config.toml
hidden_size = 192
num_key_value_heads = 6
attn_scale = 0.177
tie_word_embeddings = true
lr_head = 0.00266
warmup_steps = 200
schedule = "wsd"
decay_shape = "cos"
final_lr_fraction = 0.0
max_seq_len = 512
dataset = "wikipedia_en"
MLP neurons of a small language model. Each row is named by its layer, matrix (up: input weights) and neuron, and shows model dimensions 64-159. Each number is 128 + 32 x the weight over its row's rms, rounded and kept within 0 to 255. Numbers have three digits each.
A block is one neuron, or neurons of one layer that tend to fire together. After each block is what it responds to, as a language model described it from the Wikipedia text at the highest values.

L3.up17:125193115100104091098110078102129146132166089118136117172112109170135132132144086115141164131086170091153147133126167126105165145119070127188119078119098159086061133082206156130159136113095161144132095121075169180115168060105124131176165110120158168090161129123170146163129130134093154137
L3.up178:107125132145099138125100130176120173129139171065153078111105080098121110078078149123114138075140139133122136136116158087156139143152171101188150080163135120123099163143108221118139112144129121148150091099109172107179153162166120077096162164130123068107137124155158159114165133133105107149
L3.up354:131111151109082170061103080186172125141094128140158134184147119107185125147115180148079206078137067144127158183147135130144096101078078154132126111136170087139189146123099162091082128153101095124155100136121148139142175128169083141167181090122143095227194130083123135115152157084162092095
L3.up358:093115163183183115144073177182120082150120139120130131173095174137169128152125153150130131183059140149135102112133121136094127086092081105141153105107096098144116145097081145067118089103112101117106123101111181174134158174117074098091100130192159146155141089088109167148071118091201174109
L3.up370:123082171066151147143182082139133158168191134097119112147151145102163147087128115182097128114156150151143124111103149102187093135121114110166132130132121129158134088113081110096083135195129125160131099157102152134169067126089120128125100171127113133148156151165163157155152103118139050146
L3.up390:141140115075141165108100122116073154128158149115186103131075108090080159185118200154087120158126107088092139150145070082112118143135150121104127146171154085093084167116121164026085126084136124179212103114146152209133098170166096122107138073122171138145104195133167161100163145103150147153
L3.up410:135161122096122073140108096099154135110112114157113146119084202110117063108109112159158168129116106140153152120161157082126215141122102123146195146150125174173110111129137157109133124116086136116134067107132160147125129124131163143143122199184121147093041130148124133115108110126165094113
L3.up428:106130129119165077138160148143133151125096100130131068150161080114114106194132130109143124078097062094239184160133169087136108126135129146151152108053124107083176115148118129069122100115143068087131162168113116139149103089120144152120102155181108121153165125117115112099192165142153153151
L3.up432:124183147154144055154089113183130135134178116125138147130170135104136166123124157117161121172136123106213103118091110091074132126089121148111113119119116096054090152123053113110156095135190189153107123122135099170093115191144115167093143153122160120140089135190099115182106090101116133080
L3.up468:053138175080150090121158044155147129111104156177149114199131156150113080142108033179146100114131093114110060145153135112123111108151128117179175136126083090138148186110132159084114138107144107167123104116156183169077128183099122066116151097153175112121099150108147142052183120115123160097
L3.up471:088155119113156148110109116142126138169145139127103136137178131097148153133125122160139178146145115139081135118111096139122091146090110192153173107084147095101181170167145138109118139158142186095163125177101138135097172158135084053079151098113148123118098174154118123148156086078096145073
L3.up647:097116103103150134125126100189138175124093088139169049180138112154079134141124105152122132169166131151114091169079173137163098139191124164193089137111101131118093180150114175148068070172091114091130147082143152172149020135119128125137128137164130107160114154137082144085143141051116148173
L3.up692:115031096148159101088124207179157157130101174128134144112116170110088079171136112167187104171182113095146131129153160078139183129149182158189126144136120137089144112102101130092148123083130120135191099165104128108153135140113150170048111117189182152116153179085101128133158154134147111135
L3.up700:162087133113101154081160100164160159148089106146123132132087117064108127120080149152154114122162114102092149096116140161117147116081147168094166113114101133126150173161119137160096111091167110114170128142142118136165072138175109118140140169159102144125136139181086163065139128130131115127
L3.up714:089100134127134116095184058139151163170127120128143141150106178130143104166119160120120094119137148194135150124111175144068153131124086117142109125094096114154124178104085114153043095119143157163198117109157129131173138066115146135159145145113088181072121137135103108073099144121166133110
L3.up735:139141139111118106101105094095151112147146109096071214168131146141087183164151067109083119111116128150127141114166120102077091109110148182120095109118140158116119105115127127151155141098110120156175071043136146141141151156145122116125238180131087083101180152174126154136175117162114153146
Responds to: Clause-subject pronouns

L5.up224:166132152105089150127100135085167138165068122107110063186164146168114087187140083169199139155116049144149120138122088144146122157200110123138157088071074098124083127133126130092122070158075098202177169113167160117126107060088124144056194120121139143136071149149169131120123122149159195120
L5.up445:122112103185064110100125141162141151124124085102084101161156119150122122150093112111127117090153127169145145163112150074133047102127098120071156099125130117153138172087088051096121182165098139139168176150204140173036097077109127139067147161160131131132131096133138132143176151160112191142
L5.up466:135137169178096155036104124143194062168117089082094119140145128097187122124141180161145163163124177166112138165125090125159075138151100159111169032088152107097182106134103130112168133142104179140152150145144133101119154166059101096101171087111111169098130104166145156127067106121179104111
L5.up759:089146133146206094118113132088118155179144101101082084142100158140110131161140074135122110139166162164095130164115115106121166123169111139083120150159159119145073125134109193084102121119047151118142141187056146150074099146155138173123083175150129180097143117198091170112107169200088161158
Responds to: Word-initial "to" fragments

L4.up706:197074101167179132129123148140181098155171098116133119139186145127157141115099141142116126157150077174176082153135063143093150128116123154128121185159161080108141150167113079170190219119127138173106101112166148161109079113109085148138118174087104125106152149117111090108140108131130137149
Responds to: Second piece of split words

L5.up258:087104176112110147103128112132152122157152130176143107093116156125119139134137106150082127120139124141157217136151192137149145121102159116091183162108072112084110125133087128148157124081111146163119117077174113173192151094125116149158123146145123126132049115068093111170137158151175144139
L5.up447:105085111131138160099112162120149134106141108132102097151112143118144145122133128146152130099106124083165143151154149102138112104164131149104193076081135094141166085089107136106136064135130191138098075100162189130126118083082067144097129151106122180108077160202108143131141059131210176076
L5.up551:146102105131056136088040076135122170089111144121173114152143093164121070068203146126122175164073117139102119167154148123132150125137132122181160176114079150125115162177127128138136096132128076185176157192084123119089126084153097113109129129168137130071188079142085098156109164134155158101
L5.up613:080173078158178124108120117185130112100113147118163134117117119097165180158062090132154138145105118109132090133148195152152050156136121093132170116124162110130163147104110153139121140069130144150149054137124157168127181147149113096116107052116123115095129133182141078161132142153170153071
Responds to: Clause-initial subject pronouns

L4.up542:083161083156135202088121191176135093073110158125166095143084105212143116134086099128121151113097105089108129119135161131144125097157172150170105169152158110060106152116111101125152156132094168107181144143087122086157182090131139151108115154088130117123125110123186141116161125141145068109
Responds to: Mid-word pieces in lists

L4.up636:179146109042130149138135216190101152145112139158138148080144115153175143106110116121102092164089117106168085117125140168160143140095116134102116220148182082148119142163059094079141132145165197177100138115116112144126075132148117138120152175066066129129094092123138116083133182094156138162
Responds to: Section breaks, word endings

L3.up42:158113122121091146155151133135132110149141095073134053132119137104129111158036064156109141101138111121128138104153170095138144098112168137203133170157130180178087063138068137120113179191115137125144112100177127139092126154080144107138174109162134120120151151152101191140140136151095125103
L3.up66:120125108119108082176160169163100150084088165136169152151114068159126166172088148109118170091166161092192107127138077083108122135116160144158119084113104147101156097156099133111119088112061124132148125161166122139141119088149123168126116128167160119075100070135090137160107144142134156128
L3.up98:133137128074147130164119155159179136149110131157102093146156146090114096118081170132131141136128139093214071123150124101125155151112150106157123131117109144152116121132107115125124117147104197216130127135133132123196127115101110098095241191126144097107089159154062137074142138175129163150
L3.up118:123103090143085193181134165087094139109144133105170120157157051119122089168100156050138134121164128075120101088181143130073150180101143134108117162139098122079088127073105073134123110112170141107161107161107169108174104061127129113083091183151137169145184140128167137118145083146140119060
L3.up143:131103136152135116179164157158078088079190154129094159141128110129103118139127166113166107102098112110144166122124139128057104121212116142134084087133109150164088143116160147156197126171116148133148142156074143090157084126166149140143100073145130178135143154130067123134148182111126209105
L3.up202:093104060143092129115146154126079136155119140163094060097153107146092130212089147096112159157162083121091146129109115124149151169144053111127133137164182142103114110091161130117075158102090141180165140172107085135158118135123143116097113086133098106104137162182091155172174137126100098147
L3.up273:152112182124109098202138159128112128123215102123163074150169051113145152102158163056126100117114117102151189151177115102078131115190173172119156083125078141087155176094132087167119102118149141173097108136117161153113169125140111136113136088170137093103096136158135081171137151122122081137
L3.up279:082143099123169072104123109113054103179135146109136170137135160136112123176080113200136156134160112126156164138161146151175121099068063174079107152149094124154135173142159147123119151081161127129141121127108161114087101187142054093033110143135207146167088126082123147160140172093102149131
L3.up295:121125146184129147138120104179073180135131065143145066134154150123059149162093200141141163072140166121187098137164121110155158122164146169160174149132098160093127127129116142138135148144145157134119128150034101192117089089163132147169142066133065127049119174143067124093097112192136152143
L3.up335:153112179068138142120101118146137167132076174130207180190099155181103137086103148113108122113103122075175106136150115124127169111073119062162145091120123140107167194119127157117068169176116119140134119119099086172111115092118130145134148165132155129109105128115096176122101106140145127150
L3.up345:108079141113073106155169168165090086146104163093171110147146096102026104149156161097102179089213179086169144090170149113133128112162121128164117117138103182150117165141093098123131139098133165122151094157100132106199120152114125117114143131156148102116099117121149162181134201121129112116
L3.up361:101124124133095118136093149156061129053114097136148142161092101179120085044125143081165160055167078094171092115195115084195152145097155145114076132141107136167141159092130127092110159156068153131112105117151137105128190100091105157199192101092117113095152147122122101186102141163155138141
L3.up393:170105103151093124147115093211141122116078124143134116143142154112034097132147147122159199098114140095175137069164135083135142190122116137101120120101104127139123194104085154148174116121132132098156099071142139034154123120112139090110150130053151173080180183147142105087126127165116110142
L3.up485:153117093077141123167146151128145105134141095122134097073110116128174119198111132139145107127126117148165124079142118120120129134174106111168102109143176133156099200128117082093123119187215163133128081120087120192130147143087101107096113098105137121086147114141136127156150154106191141173
L3.up576:087082140075094104119193160145143156158101068152117137083108077135126150156108202088106094127096105150154166053144119135099146174096126131107157155134117126117152194126159101114179139103113127218147124150117066171083141101090047145127152114159053148122111158162147088145107101150111106108
L3.up744:146099111130136129133152104149109104160148135076167142130133106141092121142170179088154156097102130097104159132144123089108136087102086182168128149182100150026158183088140127136084210113135164162153128158159211095098147125150094130112123110126129155109149160071118092136110117060116129138
Responds to: End-of-unit boundaries

L3.up54:132101095169176150148148135151213131145113141157155157157167118133163137061085059107160106065123088102100107121120154092111175187122129137149167127116140079101088146109069147102168158168107102156104161139191139126129160145177137111124141127159141164117118218109134170165141078123082109100
L3.up84:068143164175160165155115107122114115131075112117133108130076130110140132081140132108161126135164116053128074114114119069052095123116087116121155110088151105139126151189152086158118192117095166161069119143133122168142140136182167115104115090093136143108116122145121132082163073138159075067
L3.up154:082157124184162146154083154126136120133165110077114132167097118222152157126105071118117174088125098166100136123163125078074126095169168123158072115144123117100129128121097192169173136130125155105069095127136173076196171135149157078122138150173126116100102101179135137133121099105147060113
L3.up181:087158101145117157176087153152085117073163115126159081154091118158109067174095085144100112160112127101150077113159168150129115129157123073125153176130199104153092111123118100090103128139122089137156188098129083151113145045162130132135141176113128150148148179112116153136098069144166114128
L3.up185:095140105143124158102161140128090116115144145111137188193118142190165111134123148119173114105104174065124069161096151119103145123114125106147118126139125125113104128077124131172158126135128072223117126085129139111094122165183127087159125033166136167115140084141168113104169084157191087145
L3.up198:136128110178146143136141137141193138060120129086120171154075091096124098155082106068142146122102119126108186085126138180114096100114093175167110142145132122109134138125088138170073104194106092151117192095138114100113207089137145155096145177123139125152089149125096176146135147122094115156
L3.up233:079136160087113118136105052085142154141111073180105089086145171132194151148149132112182157145169100134117140152140147141099076124085159121072127125209103119141139105096182137098149161159115126079102104139173119159136183136149132197133156098068178162050032106110143137179092056130151114101
L3.up332:158088127155162139152088132121121171129112115105076142146123151100155079186114099144095171153182109074128152121109151101080170104082114110130114146109208160082124102154116150152104142122100122125119182133137139111197165100090145109065149181161178128083117111217111114083083137111136089174
L3.up364:079135117156104104109109064144106123085127086100138111122144160154105144158074142069176112116186163143139084123166172145116149143100060132131137165111126121063149064162143140131216115124125129126088150139086142122164169078096115107108093135150125088100155121065155160205138098147215110097
L3.up382:211118154122099201130127153153098160132141151154082083162145108121208118156091097130148164106173067137136112105143128113097115115126140143171154156087084117094081113118084088142199110125100116159143137165112119150100148119143086117162182153098106116105112058110132110176156120152083093097
L3.up548:150090116193137128151090140084125144069129154135104138104189116172155116105093037139106169097159113089128115074127162173136133085168138092188137102087134110111074134134163145141133130100175085124096128158111141131110178137131135118092137170130127130158101155067163134117093105157112105135
L3.up571:112164153100179184144121127118127122125183153121152199185166113135165184152114070142096110152155092139147135085185154100173141081077137127122101132129126079145145160080167146065103129137094122143042156142083171091141193162109174129133118121081090131151087176077114130088176107173160139138
L3.up609:096160111128115193116156159153115177098100168169169126085170163083170109185071110095131149099152066135103122153120144152096120157072107143099130126116098169109183113105178132156134115156069099113115170106068142075136120144146142114134113128107169071120124117120147138070140144135094103112
L3.up632:118165140109166126178136136114111102175110121059081091153154161201156087170125077084153196089168062125099117080131125200093136149151114113146082141117126144138087093128073164152098114163130191180046122133123132071144147133113116149124122140114105166078155121118135153110098043129152086139
L3.up633:140177153148178176122119130112092108066105102102104121141100160140110138158087058111129144180110061092105102102140132141104159076163133135120118141135115142102078132139153128097150133077091091133106122102180165130137147125126111078191145158176129118096118128152146157101120099184095068124
L3.up757:121138100144148196123144108108120121129165150136191145170131070059179058177037134122107133138187121096178183138153046172159130126111103149080092145101122104184163121108144145075118118120107095128167096100137173170081141149132156156115117146138145074105168190110109220087180119158092128099
Responds to: Piece after single letter

L4.up193:110081095128127076135143066178121094057109158130174122101134124102085113109096148089117136113180157116123094142195119118136122130128141164148148112081120106121111116095160114130119139060135183139158156170186159140075089082132190154107153142156120154119139067121075139208111151175106127109
Responds to: Final pieces of multi-token words

L3.up136:087074181183138138122147136126084108114107180127205095136077181163158029108101125097161137117169148137159153118119131145139126121115139115098136123160163153117130148107178119146212106140095111143150116111127163114102155118089093084145146136139129114167109100094139127092130163110183190091
L3.up159:099192125143157098203162102148085073159083157155114210133119104144106159125125087148099145175048082097131140161179169126100149147088162127144159135103143148069153130130089111100202154099141111169037113166138134119116129094133094177044131101136126098162183120106149115116076093129178138113
L3.up219:162132160145138168169130101132099105164095108131114119140082156180085125146160121130160139130115028117124128155187137121193156122150102087199107139123157171044088068078098099150146140125038180141150102108151159089149086146066087172100115077104113137139108150133116134104115150150143124091
L3.up221:164151121162139134128115127176123147094112124146150140142135081095125096163095148123189100140065089164101055123145146071155122061156100132146154132150138084108087131089123142109145209154097174112159095145160162156121125134079140154120086103091124152122160152108114039146071156105101118120
L3.up222:184139110182100062135127045170128117136119139129101070195086134130136082113121132184200138118083095131122083098075087169135124170071139141167155166117124053118152083168122147138077121088097135113154149120139146156130089140156125162139164154139079071175118183141130128107167102155139144113
L3.up234:167134233145121115143163116200114085163049132094075104165136127183095142110125112129155140140120154127143063127121104159137122173155084148087156129138177068113124132117113150113108089100074110118174149089143147129085123139134158125125103148112129196101136195143171123086146120135167141133
L3.up241:112136186135127159084111144180139100135097094084121092076101153150142130191079089160175150115104117098127139054188137099169103104101102090137120106119147141243101137093141159128130106138154153163111081129142133129146064108136071055120100122223214081166095130123112186164135106114119103107
L3.up281:086153153094138152140173137119157136155112097150137124151097141080177122090150073089105185157111176163093051103128159095067110122173202112156100154169155101151157104122132105171150165168185124201147120119178149113111104101119129176150138128147100139141123123160157122060158086148146121121
L3.up400:145156153156134082141156109154113169075115161093130111108163133162121140155120204132137150075146137073151143146122159128125146132166157129141159098117156060080143123145128089130120144157100152094116177125116130170116154091078053092098162142115142105099122121216108200097095166134157156052
L3.up445:168127160108156076153132173149049154126151142143178183165146088154076132117161113170119108149090194158176093127131113141133144081106132124142197142075093123125108141097087147108114138136071140122120127126114122136144118098064118104066102153097152111146127162183089108101184148114114118131
L3.up487:167125172156073147107173069183114104197169101088078094093107142120159201106122118124100173137128146130103128106128106086061103072164136149106119120103201108130118145065095100170104076119172118148110207121112152164118123092130194134137123112110150133085112118175154109124113144137141122139
L3.up559:129134220153204083138137091129154105119088146092130128082141166147118130205052207168140107119097090166134148140187124082131137124127114140120132144121178139126133104113106103115185119127134116139086123104147133171127073097097106122116140154163127075054095123183149102169102183149122125137
L3.up664:148111150133192106145153111081164084128132122105112123195142161119121081230183155127191089171111080101159140158130125075090192116135098109150071154109148133106139095073151127115140070160121142096174153132158126091094142142151130171110098070111146133117103164178105121130139155158136087088
L3.up695:126153152108142086109180096122147097110156157139119143161139175141170130082178133117177101129140109117113078070084105158130126123170110105135145101140137116095122093110117124130141125099121092169133107202096089090077148150097118205090173113158172139145133166164137152096145119161169111105
L3.up754:160105104136101190107098148133115108166115067127143128111113159138216176130126119094135114127151088149160021120130146149173149079073112075114153123188155156120118089156115110165119157172127126149113125075097113124120120130129080114137097140113103102137116113167140127087072125201157080139
L3.up758:146128195191089141115119135052090163157064113114185104158129155133166103179118118091083154051118138103047098114161047134146144142156139111176117134152157149167071149160157134120095110136147114119124080180147128146130075130121097135098168138153179130112176125168152124169066143119156113094
Responds to: Split modal verb pieces

L3.up11:150122162099166188111128115177161144127169162164097082115171134108138135154209112084140174090088112135092048167092126074093103093115163078135098157140127159132162067116134111089165149155179141199114112095092144235106120087063143136140157141135093130100141149115156138113135117110123069133
L3.up184:091082117144104142127123149154139070091083136126154147152124117170113115159115103147103096131150117069134109115152149155082155124094110156110185119095141098087113123088145143159156107162083101151114119149136082048131138155085135094098141072128139183145116135094169101078191148154096107067
L3.up232:099141114192199143146129056055125108115205092108135108104125120136161182154053122108123133122129113128123113066081091186164139167120123145053163121122094109109186182126114117166071166139096095175124148154082131109112162182159112108173128144109165134134114079097116104104107113136096125162
L3.up255:167132094142163164174144123093142087115084121142127091188150126161175084146098093100141127091120145119114093081150129108184145106131119042135152108136107081170108166126140112129144147084121130174145134156089130088084134160195101114088108131118127151202047154114132150140127128142149089087
L3.up287:119136107095140123125139057100160142201198109078143111129166150154128151117127088144154135152100123084106131231070099188139137177127145125119092160113114135126103133156055126097151124144116158084110172128137167160134082154111126123088185142129168158162091147149044109110081119141073082113
L3.up340:134143132123109096111106145179156133092122113088129165196150171098121151104117139031149145142113122141124157087140107091118205123106156087116155126168156160108092127081154106126133116109171136150110196159114152165090173092150162121063140135123177171133114146129126118054114180181080106152
L3.up396:118177139170153156065158141127176137145156104196138136145191128075116162131090052139072140095098135149146138130067122116093083130117135111072103158128109117095110176138072154113151141121140201089160094131088151139117138153073094153134068123174148161121121120141089039100102126153117146100
L3.up528:143163181161065155129122132129132141151150155126128168121159120146097111167113106125069191063149174136091126156157101216134115095090154111213141064153117136081136157043113104116164118076151131093165083139134127111165133121136140152134121230097130158198138139164115170135110147127061181121
L3.up549:107100089186124132142128128100175164143144092138159162181165162107155160110099087094130141085139135125165098159172152164156102082105113169108063070100139132124116138106095154147080123137109127151135083129137149142132157131157111108189196128156108067140145090155098178087111162137138086068
L3.up603:155114090122157144167064154103163138085105119153129154148080103120078111190081138111098122130164107109130117094206150166100152106095131139228125104108089109109072124111161182196125171138127094114136058158121120126208122128071111094111135125116116157129201108115114125097189169166081091145
L3.up650:156115147083153168108076107125162096180144093165082169061134124098126128168134097134106140118120098135142181145159144060202130091065132143151174090122147108168130156127157137152174140149146112125170130113144136098177088153118124119161115149084120127129156128164069069082097103121103078133
L3.up660:116080144153124150166145163138160126113145129145087123112095101085108158136098170135124079065097162123132150164150107126096151131140136169116127113160114128186089193100090134175130110164125142070170123139123163080162117164097156131115121119077110081130143116169144060080144161103094089166
L3.up684:150134066128168100146104151087166152118156137160151089183069104154121189193102048059174112129121155134145068099118161144140122129164152104182130077111138108150105108107111076102162088068080133167151120094138145140081122088179168117136177135158113132133155102153152109132120185170121122104
L3.up702:076137084132155130173205116109104190146091127127126145100101124082111170144117036123142121117074148140144120128149177107168159092074171135130170139120150149126135174121114196129182116114086116113095149133167130162132127157110079130116118186158132078077150070221122147099076153147125095170
L3.up707:180155124147140175118166182144141124125110118124168164141103139131179125080090083121154098133129089062113152115122120123149109093106135147093096084146123109118126140045126124128186109132176107119169179150138135088168177124133119150124160155141087100133138118092123021128126110158102079142
L3.up734:091159121153172149137118137151164131155114109104150142139149146096167135181085119189070170146208144094101126153127096186120134166056118108141130161112124147169208099173118172178136141137073139121115175099059142113117089093108126111108125184094122111121131133091085147146149062102100093096
Responds to: Section-start boundaries

L4.up516:187153128069174094150098107121098088124090145106143146167116116079159146147117115115115120165142128109180098170102173143158131113133133081075068130027105087144164099160111154124112084132106160141167116104178169233126145125129149141120203139152146159137117113152125111059159160146088080079
Responds to: Sentence and section boundaries

L4.up85:108180133154103121167143131086117139165132106084063113146082126109187179099111130152119152081125149078107158055136099140165126161095138161114110163082073091160133175129117118156113166098095178154139103137148137139146120108153076120140096130081155152088148116111081141079117094148077152130
Responds to: Sentence-initial subject pronouns